python train.py --n_layer=11 --n_head=2 --init="uniform" --optimizer="muon" --lr_mult_o=2.0 --beta1=0.95 --seq_len=1024 --doc_mask=false
MLP neurons of a small language model. Each row is named by its layer, matrix (up: input weights) and neuron, and shows model dimensions 0-191. Each number is 500 + 50 x the weight over its row's rms, rounded and kept within 0 to 999. Numbers have three digits each.
After each neuron's rows, "fires on" lists the tokens most often at its 100 highest values on Wikipedia text that the model never trained on. A number after a token or word is its count.

L5.up297:439481489471508564468496552468449541569412418474450476532583424510459455551477492539520506458462436523525541433586424497377540548475513531503505478509455539443481508610496522507388406468512375555483533512492536442501512517439553509472573506504502490520456490487506514500485452535497485469474487612500509545533503421517520473539535469503462449578479497552413486518480419546555435607543409513474546446525463502609478534530576548526578522416404577483451580445518439492534471603515489500487418505609476522512404493503433561461506497583534563522458545581454378561432600467495545458
fires on: "p" 23, "er" 18, "v" 13, "ir" 12, "ul" 8, "ers" 5

L6.up285:404498426551559476478478561514459502471432459364438529542465483543547504586518472536558512566454443486455478533386420520500494505470458518463502524489497522597479546500455444521473499511483430482548542467406521383517471512589446469510511514428437565537479440475470496497415496527512499453468575539480433549492514450601512542481484376543541524461459603492540501569524474429602428495596483544488597449440499512525532606501565483535550451497516485459489439437623480527565531502470452404540455426539604480488570594411599467526476546471568548548470456485546491458488467515497495545
fires on: "n" 27, " his" 24, "w" 12, "en" 11, "i" 7, "er" 6

L8.up344:504570415448453538500484471528498506427450511457495390512496451470486481375504498440476462462488524583531508394485443456404421487409596497560570537472506434582508370462466565583481600553526421520548542554560459546481540508500439532475482473411389520543502449572539455536534563458464525526473489483546448505510519467416449538505505537571413511522548455443506537587418454398509529554503454483496454514516498612568475459538526489528448464591396532565505546506458433469548557511515526511490492484519539552556458535594525495497578551540574500526457581564450467480491560431554507447
fires on: "un" 41, "ul" 13, "m" 8, "im" 5, " com" 4

L7.up306:448487521444481405557432466530521426484608502488641500442508522475566484514553518523504525543529349488463459485529483573478469540524533411490554569552505526509496486497528545636508502502578522564523473567433544504472472466499395483536517545597482517479405497430561444443424498511467552525530580431593518427486485565584573585475558494506519546405396592545518533475470559475484433540532546521471537487473483569464469405505439514497489501391547499577510477466505473411537457464519473436482498504466534537589496429453403513466522485539456531502459410477510441508478490587523404458
fires on: "k" 18, "ain" 14, "t" 14, "ver" 8, "le" 5, "ot" 5

L6.up198:508540539369508403536554516537527529554519469411486430485551544514462456387415524483485512447473462506435487457437563504549470460534497557466500577422418652449462519563491389527569521516475599537581483539524388417538535555421511600498463487548494501556486504460500468509518493495451395572394500437529446490504446420436536473506556465504442564574526488569447594510549524525487498548563546496461512477506441561418570507565539537556554445515465510540517534517544502528488511509512651483527505423515462456449456407461526474487571454443467518466508490453466538482423567477523530490
fires on: "a" 35, "om" 22, "ra" 12, "e" 7, "ce" 5, "ou" 4

L7.up64:553518494527516576404444578484521538524476467439502442481407504522459514440560507547450457521470556545523508463367449571519513476448496521526513513560485483483456419462493516524557638446482567544519596558575475465533531468506519602506511400499412547469431460463467478505425582612530365529398492503595470477554521518465480506454521572550501480552508562482417495500549407501516549590532484449496493521491581476534452450502439561498449392475492489492405464562467514358429532504498508370513499495524513502570532515546543428498480484452500466485456537603410531526535493509525497537
fires on: "y" 15, "in" 11, "ou" 8, "f" 7, "al" 7, "c" 7

L5.up104:519472495540523591556476487465531507450457525450489521457432447569534462458569505556525421436532449530485529429532566522463523446359403523510476403431482494528528571508514529531584629526444522441527415432409525505465540476513489541451458442495507467477456523468633526432523502524539470544409486546578576491493505481569518456601516511469595444445487559424602575588469575489418474484561498495504482553503516497470422556528478534561561477490461479586505532545521411464488507442536490549489555546562576525489532510531466429534513487401434472523469531418459554481547620599516513508
fires on: "c" 23, "her" 23, "ter" 11, "g" 9, "t" 8

L8.up142:509416484510467440459438517535522503557511523513396493462558506548582477543491506562481532505553458559554528542532504626553429552499517551491556556408497481519454419521596655534584449502577449487520523507404431458582459485516473469611490541443449404447502532514517508542473536423373448408553566508480504426471415478572437494484622460432481486454475549530457520488474513537475483590457503522546505503592526483519475500465468567493507587455604508482510550415577504408541475485414498536524531417495573464475442477465454478489504532437436528503424530474518522508574534448513505554
fires on: " and" 41, "," 23, "ore" 12, "ed" 8, " in" 4

L8.up76:524476488453423443472526563479473491482487496528483406520447500526422491521528570491470444419474414535375500450506450603555536634441445527479425500511452635498500502395474465554457432489600538493438520508454543529501495618457519602377515493443500513497499587506544470548566509505455555484492551521493457466511459502530556525467508480493482581554438549531537489621487531477551483437507510461435571503597533455513505503460479524531513453474449519574487557528513432352446583486564569440457517552507593564607491455481449498506472575452484564535497448433481561527482444479501469547
fires on: "es" 13, "ri" 12, "a" 10, "us" 8, "ra" 7, "h" 7

L8.up337:452527509440537474507506455506538529549525400565519452531450430502520574535457524416388504520621444506447425528422515378498502518536527558460531530513520480514480484475575481535505592470559530451544512532633479500467494498430468555478460578475494440494450501543506609583466460422526515475552494405510476393429514528466557547601475504510420473512430488501471478557482613476513575516474425496460503461497417444614494541444487463634476537489558549473463503463513440463544527454595555492530547565456581505527545508539467500529517473434486465522473459579537501530414368490478555574
fires on: " is" 20, " was" 17, " St" 11, " st" 8, "t" 7, " a" 7

L5.up126:512474560520538523592455511513491467458507440483568524527502598417631530421557474438495540486459499481474526497540510542498467545507443465496518414440382489411505564486415527556485494487428521600443466495508545509475529503543526540410492516437422577500579424457461523448411477475514385520473521528501502565465449483534456482447471508482496455592447528495572514516501519578465515494467496441518426359533482502522397483511567539488490518570452503515568413506518495489512529606514534531429462602544491374546554555437574442590476481481408433620480557550472481483487587522522505556
fires on: "oc" 29, "ic" 14, "ec" 12, "ear" 6, "at" 6

L8.up39:453532464545488478470485520492483580498512488435472512515535458625549461534532446624433411436507596485472557528500581486472457593494572508488478538453500504528507471462535559474443504429453511469460378532493442507486591430568569526487534590507448419501508533591529417498450561532486466432575506526419494433541443475464440503395418543588382451488534580450464539502492522465484584576534526494510504572512491505506479454483423482536582506454527521512485525408438426515572459573598513573459466501511443546490562618469432521441563455562567528495488477517535491549465558489591488467
fires on: "ou" 17, "00" 13, "om" 11, "id" 10, " 3" 7, "ir" 6

L8.up351:538588551484575499553452460526432549538429443468563501463496550560566512528511546422525511496459563502514538519500435656454519479442470519508507520549477554548468466501510580546516493430436471459445502400477463490527556483427512504466461517468570474445414570456533421451400500458530456488502495451586607460542385562525527456431485498579486513569421450514459520449604491417560486431499573531484482411482427566550502452491576568586547426425492470527532450473467458435459401508507531477439457448421502452491530561524525530368495467471408506568491497491564525532535494481493547582
fires on: "he" 30, " f" 12, "h" 12, " th" 8, "v" 5, "ec" 5

L7.up123:496462512511524574548432576476583481525490474528552486496576480495537451389468492389581517476492583507587404449443494558621520423544497554514538472493542549490505437510389480553593508433524447497551529564504522425595419425520524565560469506487522517467477450568485481488547461511468384518501481475659477525556502456509613557534529445501520533560483520446470544438538468444530470480532572483545552498478436481497469530462560475509443482435432416505491494517502493514595462525512495540468470495513468438450444498391574439467589457478416498371473478529490482488475490632525525440
fires on: " on" 23, "ur" 16, "ce" 14, "od" 6

L5.up343:553473452619596444407561463515539459559561484500414468543517381485463470466474492399477487488500522603391476493508469506432479573602514463502510569528493483482498431524458562477490451461467573505491453474504541410485479539629477545545517487579547518570552475508569534477589508512405582537482456519526453464549472516557574492436482525531631524462482496509550547460542548517486509541468439525519523625439476508509485494436441560388437503420509468497486442477489515483465379498489472506478530521491495599523493472565418471507464496490476553428475422502437418651544497513492545454
fires on: "b" 36, "y" 25, "f" 20, "g" 7

L8.up267:439538459476481455556472560589420494513512454512396511537516581622535434435523472489488493540559489471531465499524483502545530628469500427516447496533475469556618495574576571470558507355479506476532490472401441424548461453598486463491450505516555439486452499492512574504546547481513564498411453468526513428442473475561465464480560435556506433527511395502442493549497451541493455509555491538556477488580523508489413512482458493454503660474608508500514517536485594416496568474489504482445472539545509417510492504569391559557510529533489508486417429435507559570460488422566516498
fires on: " and" 57, "," 31, " I" 5, " o" 4

L6.up173:566487527509529509468622510481467457510574496522467555546471515620519490510492511483526548532549540542453516556510470517468508473435530571496538454596572444485475570421589492503457443550429514461517557487520448438501513509549548488395549474483382516514508539437611396476525453574510438464477593474569524511445508493489510488450536496582514524541515449478518521522417453481564394476462455546480607527432516520416501515454505471463479526529507527520449470509492389467597386558467440582535616486510543401444441473525607499483447515438492441482437591477482503428509535513386557417
fires on: "." 61, "is" 9, "el" 9, "os" 6, "ich" 4

L7.up53:479558412531469516461511540422523486507457528584494536423496413599464484556476507538492469523570560528475439480425479475498401523615457561480492469472470497572500511545542525507447429488525553468492482537462507533527547500470505527484388385457487436410584491485556417512501441517531535625522488574512502469499490486503482536542475500462541555459477500462538415483537557500570520409518446458491464454527489508571512470508498471522650401396543482494486552508418522465593469447463572473543486533376556400595527578471477538509505501496556460581593563637528498411490478529496547447
fires on: "h" 20, "her" 13, "al" 8, "ter" 7, "if" 7, "ic" 7

L6.up304:444506530521455590466331484530407498431479515452434435421481499545645461456509529491451489500513509438437551360441502540517568482443514547558544496543510501517489599469586463464562546530543526482565533462425464467506428511519435484498491579453511541603541533475500477429459480518441515524594515423547431456440422570524421524453458444529463482466532444506525503548535531566503519457469545443531449598470548478496584506501466449501538466522478556462477500509546473530525459553528604506586573497534495553466499488475569425561527474397419481597482548479447525548506512616450439461
fires on: "i" 33, "o" 19, "C" 17, "ur" 6, " c" 6, "oc" 5

L7.up225:454480560442546475474588493492490563542529525557468512531485596544502500559574361552497487481453435389481608490501462480540458473519481416524644518411604595423538518560465475507477482396519477552544413567563563490500555485514463489521485479417512532464439534412482450489446483567401485490498426551541502478570537516538487525550504531444551458534458494533526522483463505431439526569480439508480469369558407459463496514460498461455507428478574458566531603387500489545505453452448555521482516520520606459606475531462524458459549439571526533520485495438444513472425487533504514466
fires on: "ul" 24, "ow" 19, "il" 10, "her" 8, "u" 5, "er" 5

L8.up92:457525432441475438521475390606493543596463559414587505528481504470567491499432456501478471521504441535553557501491554501487583466495522503578567504459538467506420487482559470542455537532440504500622406485427517502526498485486556453439498538478527499548546499591488586454482433512424461444546495428521466382554539571506481486499453544566553475555455437511531466580625530551482523540494503568499471353565538553520450418405463433441549539507446501529565518579484537416521527553516471534429538490520596385498533575499541485441535535465489539577440480476501506467523549483439534409
fires on: "s" 43, "he" 8, "ions" 8, "o" 8

L7.up250:619530477581537467539432474543480528578487440437505628502495481453545454484469465487624569485531508456525594532426512538485511352491390501540396508504488417474447569524555560461581492571535466514462488552536469493513562501498480520500546531541521511577473520510451525621422491378481545429497523465556504457433493429563519524407497470467564396417445517527498440555481439500406449524443499478537455547570563447450492528544505494492554365527502580564546445512527547480458456478474462526535445467516459532524618553549535470518470531428489528474473546523474481498448537483542548556
fires on: "r" 33, "m" 31, "nd" 8, "t" 7, "b" 6, "he" 5

L7.up258:552535464502548483521509452560507443492555464570491544447480549475517481464497522580471574419518460473508480429445463437463523393498485394525556557548478556554428408516612558567492592503499483476525481528453452462522424521461498464438533496515445600527480585498568383517479495490548493505519492534509488534560564521417529483437433508422490438513538553596550463428559611542507471447598498543582503511472560521587587512493536587460466573452566459554471518551476448497543440423561384479462544475481502514578557469433498488579477447430442507501480531515408455498507606422464549449
fires on: "t" 26, "le" 16, "ce" 11, "h" 7, "l" 7, "ge" 5

L8.up89:494491487470594491428501451453484459471475441505558494560466618493539515516455481497512500492511571464441564509465538518513508587552512584512553423524467446450506444461454545466487561582534558541419468481442598558463528505572497515568513555543506455446514498514473397539421473541481592482465497465424485415541565541468412548534566475386549509426454514506399481421416479425479573481538439463523503561448453496512536475413456425440480525462582559596513587517473485481461545454530444486609503570537499505536489497493575410532653502551433494582531512558515529507507463554593449526
fires on: "id" 19, "um" 18, "le" 11, "od" 5

L6.up48:494343505606457459532499553615469568607461513572420471537511478429461509544484567506530443522578548525530568503515462592524476525461495453537494478501470628560542508524498551465516501518452443516482512428414484565535537519475597443467456540511472506580565497534550476542461487467536527442533576490662512527454468486427487500543525473490510507461512516496500525543446486573458484484544524492588472458488368398553482512546525462408572432378452521491387502411480472516459509413465449466527520502568519432536495479469575475484513539469584504529463565520460428508509483445418432446
fires on: " 20" 14, "ers" 13, "ist" 10, "or" 9, " " 7, "6" 6

L8.up362:579517515472439508525422400509500529521458551481480569451552473503593470416512486528570547509421419575436571498468478602534550572466556453459434529482498539476477437575503529532483432544512603500489580399478489404485498458461450510458431552453516482565509525404531515496463521544566538612566503434484459477439502503535504508402533550477460568517540568561576495474425453535569577497496430403553524507518448495384432431513562527501464445486501514541368549478450517453521476497480496586549538471461553485483499543484495469502519469443525564568617503395501523434412459558544508539
fires on: "y" 28, "b" 17, "3" 8, "1" 7, "n" 5, "ong" 5

L7.up347:418581496504523512559445528484578455409528495482454493567493501522489535525455559415455451530518501633581469526551465508556409457528507575540459511492549456521500499548463511603596511488519581419544503486485560457524499444621472527616507523550459561447477551485538600436515473526402469590545396467606450480464510497455484440391556511442512504402510522369538494528487560553458483560505468463489521568488499449499498569511452511554409530523510440549542561554497575458507511523547469496485520488487459456443379439586421385496479532536516505500475490459501486488468490398446521467
fires on: "ic" 34, "," 16, "g" 8, " and" 6, "is" 5

L8.up228:502507411554573482427403470459529527460457453462606481492576444487487524526524508620502490422469448429478533495551531495530494468583514556465438504580470427518512537512544557480492463449434588509446449489460524598510469529570552429489492521493448631470482523448569474494458467445548519532451468512563551490462555485519603561432521494588504510401524546547462545537480399585406480493474516382449556511481468519466433504532492460443497538458536505587619467522474522491503542557514548457600528429470465510440481514476430513450557616497538539551480612462556471428550482536562470414
fires on: "g" 20, "on" 20, "b" 15, "iv" 7, "le" 6, "ric" 6

L8.up104:520465469451477512607537567649454414582481504536475525523516589468571496448445509522428567480509411524521509468480482517603523493482466542524591440469473456469468553485504530426449382560498467486498552422500471477487549333522575401489546548505463474468453464464552424463520447523497530525479497556474505404483487587470520509526578548433395562548432553580500508529537593514487508528555520496487572512530549502488585413514421456552447481442610523411524520511508547553471536402506423535435493496535539459502531492436489482480429410502435527538461510412524515466544433521473536457
fires on: "d" 27, "is" 13, "ing" 12, "f" 10, "ran" 8, "b" 6

L8.up234:534394477407503563505589497540502494492491523458528570605515488380493456436513540446485501483598426500525546532368552515519518460496459462474485373559494479491533452490491513496505510490547573342538559537623521521493434470483496533472542443517613506496549509500488472517442442442502599498502594521483503469546496521514495570420529548525510436480483465467554506508464421464479435560477620533523483447584431435442495460418554498562470391477605464552597550460462542578514432466481509552443488488554507542426576496488483539497468470497552492520517439503472456540542492440418421547
fires on: "n" 22, " is" 16, "as" 14, "l" 7

L7.up93:524483532450426482515464489465446418547523518535458462520503565541487607470415488455559509532506474469506384496494482535483592438482538580490426510484460447542521502503521548497506444515506476532462522493563496579524542423469453540571510390461503430518562443446533501510481454456501479475460574561359544510545524501508497453539462515510450369451588530500456528481601517533596547474520400493498509532486504572580366501465536519500510459483433465506466474590556411461548482549555468453409543501579536471519553478582437447536464520579595481393583415558471512588445510436591479468
fires on: "f" 28, "m" 25, "p" 13, "al" 8, "ch" 6

L5.up180:474477495515592553562540478510465498511531500472557496486521529397549502476554510457466502567621492570485503436524506481575484433542514497548521523521590525547444511579514562554550515450476494543421488533549566458495519441647504530500444542521412441488451562458495415473459477411476525567488471426537508409489447443458475518452506504579502492517381454469497468580416471580457515557459481512453582524539380482567500482539486524514422557473449422486486531449558568476642366518428530482430553460558488512531527435502493492466514471574469566451424491552494364572530498545509461456
fires on: "e" 34, " he" 28, "el" 16, "b" 11, "y" 4

L8.up117:476484515507482567472516554450518514390563460440470459503493459481456476427508551466519484566484519481546418465489518474593481502439526609551601552440481349474520518519487422521541485433587493499587459587426465497544527545449503610467414440516523530484501558464560517557515466508512488459491538529438586461503505522535592435410434369446514513543524588485466563480619543591532471511481486520530472481498547427457459485481381436500464450498494465537568509468473448489445532488497476496583511536548503482488493530458481553367579497438528583435493490528433543479592498533515570387
fires on: " c" 27, "as" 12, "p" 10, "-" 8, "ag" 7, "c" 5

L5.up130:515523536458566497472486440502507457631535499543503547494519579495395474554480500474529517487490439481419489626593459431480443475405506599437464477450504520522540545452396444507518456564578567566517559469500408428522461493463484528507529564494552583505465540455460425580498520475418462508411550436536458513479538448359511533509455559420466530556529449583445569477556488579453540490562473554517509468507462532552494507524579522515450511504470517448539518549437462511588495471521571398571530457579507499426529489487456498504503534430606517477457482437551587590384482475540551518
fires on: "ut" 37, "and" 15, "ur" 11, "iv" 6

L6.up259:561471580539538464508325470463528538472503473459586558500447503525518523328528526498518508509502564444456517579519543539559481483530501595528458497518501513586392567491452467470479482515534431610430494458524597458528486514486526516429477463560520505474438524512497572524496554490472593537504372545441486482522561526469482529465536436517508565516475527567563532477417484498536499453528485437454581384490511506496341528510465528460435541505534414547581487487531444580526495525562421486552449492455567517521481555548478437528384415449502505437561545556471495407472507478443528480
fires on: "g" 30, "n" 12, "it" 10, "le" 9, "os" 6, "is" 5

L6.up153:515578576546565480479455456437459517471431517520507477521500532506477519496576565412476582490543533559497396493469562473544497557534491430494501461489500430375518473483536564460540434487525509495451524592619542532573584507501507478521536499467407585519521471581498595471527483459459533485544447533563463532458480452500460479448403483558436459522570454499476533492505583556498475486629475579569505563437465434518453499459542547441467545494502426528440426501517541550466466445562485514454567522388526435449526479408471381517422465449505441510564555539509459423607526540559605436
fires on: "l" 34, "ce" 12, "g" 9, "as" 8, "th" 8, "ct" 5

L7.up72:518464436475583497460509539514498394508449502500558583443517509512593485478465506451519522487516490469531504461565565540487473432543454571426465523479439566513461527529512511470527546482527433507560494385424495520521547601589465486534501505383647553474511466550483469369558570521469514510608555588426500492615502543508508526442378641502453492554556516469512498437533469484416502511657526428495466512439482487515489420451527518434531464480529534464475465485548413490510500610521497548499550505506526517418466519480534414486456431427484516516538500424462487552565430457529478485
fires on: " b" 26, "o" 9, "in" 7, "i" 7, "ent" 5

L8.up152:404513453563440534504429524490538560483529423455505521448462361472394483526511501595581512582549455424556447503532424555481473520435540423516530604448672500447530439508558517522447469519496569471500462511539494558446432518438468530471449417515533562551499414460537557479565511427585400476468479389489481469462529563487461409517604460558474489503535475530495468547511530479592536535557501528437499452536483527525503451488525505447518476546514584555577527512573537537453512523465542477555458602504469422566464470520435522557527493421495507498464463537421548514420534520462590487
fires on: "c" 51, "s" 21, "o" 11, "ld" 6, "qu" 4

L5.up165:538554431446529509495615484502429594576512526467519617466477443567441497485579486442439537494541387466498549576470484460460539551506514486476604509598476457486472514514499452487545513469448567561458540512457489431573471411527567616455447488525474510416484529416554554586504500535475546439576559465434536595498460503442401523524496464503480539502547462538461527503489532474559484459456405534492495542424468577505371528426554376561541483520480449482528509482421468556537545518537473500543493446413527512482483533437442571451474522343500526535586497472483504548553501498524567478
fires on: "." 39, "el" 12, "ro" 8, "as" 8, "an" 5, "," 4

L7.up38:489449521466512444558452463549489495483512447481524515569539573510492402511520498552417513530435506527530434532377499431537501481575532574449546633503505449572551436459481523410430478450492543502499549558499551428559468513549556525481503448604462488513500480542518529439596543491464533448447454493469456510498527443481492426420388488559515566488499512548574480482438511479589403540505486477513484529515431502580478519516465480473551448436567458454414483485496461418455478377471532599477455637449432567461430545484440555409522469555595472521577434465423500504481485607490494455
fires on: "p" 17, "as" 16, "ra" 9, "y" 8, "th" 5, "ri" 5

L7.up229:531558441413393497510481455533462537556490535519501523536523549495435431591536460512607555543526411502512543515502589508400425488517534575531541510503455554466491507523463516569460541555572568470486563568455396541534518465548474510458484512457539461474380454506551508550512461452538490529476446535530490476441533565456459574440516498487507525483533525542409579434464485355486464503551551487512498508441489476432477579619461492517470486573586447465461464521583461435486663483436495514392623498431527428456483465540519476507533532546483466407461598457482493500448551423515499497
fires on: "ess" 27, "5" 21, "6" 12, "al" 12

L8.up264:564466584497577497521511473530508535483459507487568521528490449558530490402560485485532497491519491532558482518575494510448575484519439531430512505604452548526577503485557543431521535507502473537585552472428473455474609415540499434498514603541476501509458545456554513528395497462425517541553438519547489481468454450375508522452427618548507554462571471401567591487571506483460502529510435492479464441433545514510663401451579459527551551516523538492548495567529522407410522468466555445438447487552502505543546451513493518517422528496448453481558504506480425413433424545547403562
fires on: "a" 48, "iv" 18, "ro" 11, "f" 7, "ur" 5

L6.up368:510511487470483476421412474602497552466497467468476583381574578561502535501447446540510579561452442463490491552425462510577500462493565545499553483509542545568487495452537488606456582507510454544569474456511450497538510525562559503493472463402469541494485541519534422480534447521406576547517555484395474475602562500464533431428491483463500442396516551471510460517489418521467427489530416569422469455535450463484408474446582512521462461500434539504540483498463418469605536455464535557525565485444514535487503505526493596531485367567493521506568453541547636430564541475535571494
fires on: "k" 20, "i" 20, "o" 14, "if" 9

L6.up212:494459465549516466483435563454451588531543441464520437541476449497486448582493585401610539578466628455504425471560513523522444443504500564441472585473453389406511409592576513640517512530530533490571526558497547423574485492427459487529496488485580535554485452491499520525515445394535504535507541538464594435506527481502432455644447438443399484476493410461570440490508544585509451591501492462567491545498471438498489479437481497484394457518518547490476513469513507597584438525486500514517516514485511589550462470532555458499523534479510494532423480572505518472507455515450505471
fires on: "p" 37, "r" 17, "l" 14, "m" 9, "L" 8, "w" 4

L5.up43:486491494451522500450505481629437537537584555486490563570441538555410444465446436487498494475465535563567613547453571432587511530465561495538428496437434491477491500480485502513403471547463528465536463511549486463560474499488482578367443522417490518486554554511507535504486476535468486474480501543550557491513398389451544434571488636490549502430523485490533535485501525435553603522479450499568493478578473482480450591474486411489424457549464498513535546408422509499484472432589512447455479502543512480551545573522507526482426520498466665430506578470484495553587523491390538525
fires on: "s" 71, "g" 9, "n" 5, "ran" 4

L8.up365:413513492523460451545512512579467373444585480424475441578533568471540444464532464473589551410553525550497439434505501523450502426473534451483546555443473452533518458529472512528481451506468382399542543409525493526512407435576462430555558399517396509524494461443509520444537525557530534473544516532451416531486536497599488580502511507521547475507495514539464508512438565511464451562514451564536496558485462552576481501499536421540440513487430483563522451560499492597449536498474610546521396577491477472583593491421514537579511500507484559582459539459564468459569462439499519611
fires on: "ar" 11, "it" 11, "am" 11, "im" 10, " for" 9, " pl" 8

L5.up167:509443441576491528505526484464624451543474522469553523470476476475425533418424510473495487480496477467476602568560496515473578445496443497632458515522463471588504547485525508467510493497543528500467577587587447445570496525548416535500556456398477571535463517521463533432476544455512525429500602479514449495531545532556483572504383516505479472440469500511442550444574478454570430448494496495491465432579524510459369455480460529490480459552535481578499551521448503501530438539582465475501601532511528553595539619522472491549479428418451573391395554516587461482439489430569491525
fires on: "o" 22, "st" 19, "n" 17, "." 14, "as" 5

L6.up51:555475462468569433578443475458467483545498522478424440494450512514543476428429475590519576530528481519483559517503576470523523466480436544555468570432382509550447587486577478543525481508552498442513473385505518582521641549496598502353566493535490509477445541509527503508514416453472510555430433469543441403464485522519551516480582511492403539504466414481595476520435489490455484445512466564518479500471435449461551489520501475631510518486556475544512412432507578500552472501447514618557487602484580590476433515553457551466461486527459522494559465466476459436481417509466465552
fires on: "d" 23, "os" 21, "is" 15, "b" 9, "th" 8, "it" 7

L5.up289:556558485447510530451471455471450429589538432477479451405437563562437438475488488556487476480469613573453498543539525445534513480549526560470527530459456541462420397479485567448557459495501539616507518548527529494451474498452526483466482540495479495455501379574622480529491434521449458486428489461568541537535459469452588551536595498498456506517445560499415582480554490491410590415472504560616555497575439617467488445446484493537443487504610492554476568572487475478563535542491481534520598582474475470541501487469565438482501453584415490536544553472511488524492468418447562481
fires on: "an" 61, "1" 20, "or" 8, "2" 4

L8.up361:453486439499534537469501530551465552620526472432517496529539468588469573494597449573520591408572393339461507551515511539540507508471606551509548467481503495563517566588471519523482528573492534534450501487523492440451571592374521488549478527486526453484472456644455450457455508457482533422522544560525442553517471439498484516490426518466472450524420443529505496560573467465500499495447445422512497473516528514455499496520528536560613409528444510448485514525473452519422556489505526503504485383449555551487513543417398471447556476475387470497447463549544453534525567538580467543
fires on: "um" 20, "u" 17, " 200" 11, "m" 9, "he" 8, "C" 7

L7.up121:569451514508524517486471526529490472509458644490445523530455521509552523484373584409515534534542492527511417543536520487467420474479439458490459464456532473485472480490553369494562534482506506455433515618606525545529512457566522447540458590524607542460537413542535474495412512418468552511414553496567451587516423450533466576518530479483485468560517556460531498485463501573447378460558595545537464539527630544436419541467397490489410448448443479531527549493459475500527529592552534490559479460489484514456496486503488519503529498371516559448510518569564431446480477453509451462
fires on: "em" 20, "n" 12, "s" 10, "ter" 9, "and" 8, "or" 7

L8.up100:481403536412536433544471549482575480461603497488549498563404577474555525458385565567509533548487549530524497443517444452498418443456562424548451511574582459528454474487482515501442518539569485518504557453525475444480569538504481373498451465375492420506554527490471505529522521490523476496481475559579429419490407414553577497482394545528524502465559474508448564498468463562414524499562426514582497469542539535540526505506453438491444454448515520517556602487499528413546380483449526482429581555540523494526534552558500539520542570624569500452450511447546515520558443531528537479
fires on: "p" 39, "en" 17, "m" 13, "im" 5, "se" 4

L8.up12:587523478489499450507551489496467515453533520473532463524532443548562469441506411559501507521521470445402432470515414484570529484489547441601478468523488493471532473439458569456637607479470478499521485549438452416491526533528506445569493540485671533471481534469440479466474523538467479514529449478489530517461456505449534508468529539494519526477592530504566513588436483452479443506354367587531470477430520598622469485458533462472523507428397490519540513587420528440532440575381484581602517505494548561551478500462434516506506537471494558466531433443575517455519458487567487473
fires on: "f" 35, "iv" 15, "h" 8, "b" 7, "n" 4, "um" 4

L8.up354:475524502479479555506501574594391504414479530539429525493541448542543490506474507600495456490617410575473423507478459478408496489436531435585537514486408546532518457411486530446557546561522477476501429515576517411550559520502500516571446425564523560453431543547525435436517453484510460552517478596525437481585542442402468517502537515406482473543520474511455430527516502477548586444585482540522467517398499443408532603521462425518471406563480535474591511592449434535492534538561553505527464532502456493498449522585473491526528451552513546422503534448430466497406527577538464537
fires on: "p" 21, "ac" 14, "us" 8, "ip" 7, "ag" 7, "op" 5

L6.up55:577510479459548548505470480576514557525524521427493436540475450589499420535499501570492461471448495480496455479519481494496530488493564537445550525531520535458470541467528587529573600553553490549555592490458482451526496370524483452555569424511397493509447531504572518533442482571512524528487563520495438519416402564401493510544435482532577442459601464463539499559496575496460484506471447568431499512519489555494524590578522507444439488495469479413459515573527541364497402615424498473517483522522480468498503537358634532545544456467480505344513473491483427478512448524491474524
fires on: " his" 36, "ic" 6, " –" 6, "se" 6, "en" 5, "i" 5

L7.up379:499455476544417468448482483463587451591562561492572437499491456477455538484401458505491528460511513466413517551514423496636517562429396557472529612506381524411518500487409495574520498544438516527506518525420429560525480434546499491551446405501512457577562486505494429478538487517482588556516541377543563429441537509569546461518579459398528528527549496426514518455494532564520452517451464551450524511489554494533604439478581603520496480475547545511459546562461470547449523496470452473505595485471440535509582493601524499478426432546518507455560491507484444464542474473586517473
fires on: "er" 46, "re" 24, " a" 13, "n" 4

L6.up267:500558450493501555433502561499594527478513554420533510370642434558429554454515420441468527478489435418450445515421502501480494573456530547522464472475505408608554533524562475442509559536486409486439548579436464567546468409477438497527590417506453463460501454527527468452567522427463589412563597506609511537514611443446511507502521506495473457505533478488524494475482496457539444520443451420550494509481493482502472468532574506510537525527459469555499485506545549446447523521583462549579544413473459449471638515445474469468469477499496567542485560569494431499461504622465518487
fires on: "u" 69, "ac" 6, "og" 6, "en" 5, "m" 4

L6.up8:505521527478520535450557484392543550519410454448497490553501419515447450413602482542468437520490527419522495470482554462467418539444518494501513429515445524477563410463537516475421459497565548559490481451540547398511550494440576537457525383511526551419565577519533560472553496477513531581586508441526507424539547477424448615458540502440405494455494465503504468496505497554511462548481577446577488550571482424434485431522518461439598515549521598428452489558446483373533517458509528526521479566509601456501540546530512549488572525476443465519558520496466568423494575465492409592
fires on: "ri" 24, "he" 20, "s" 14, "a" 7, "c" 7, "ies" 4

L5.up291:555535520577454482480463519440516499463499483390523534436524502495425578471527576611521468572453548425518466515507440510501411558489457435482501476468550568503460543547520484568476550626557421443442436505504477441419463548498525564551557458495469603507417513444523452516483528530523465441485557512510543548491498514547503494500487493499439480416558509489457604523550539561495396479465424591515429517484543442616498482537495451459514508564692494468510499505431507503518560555547451515474460417488568380461532577506528526382549484470558475497478471473585482402442493497559555534
fires on: "ing" 32, "n" 19, "om" 10, "g" 9, "." 6, "=" 6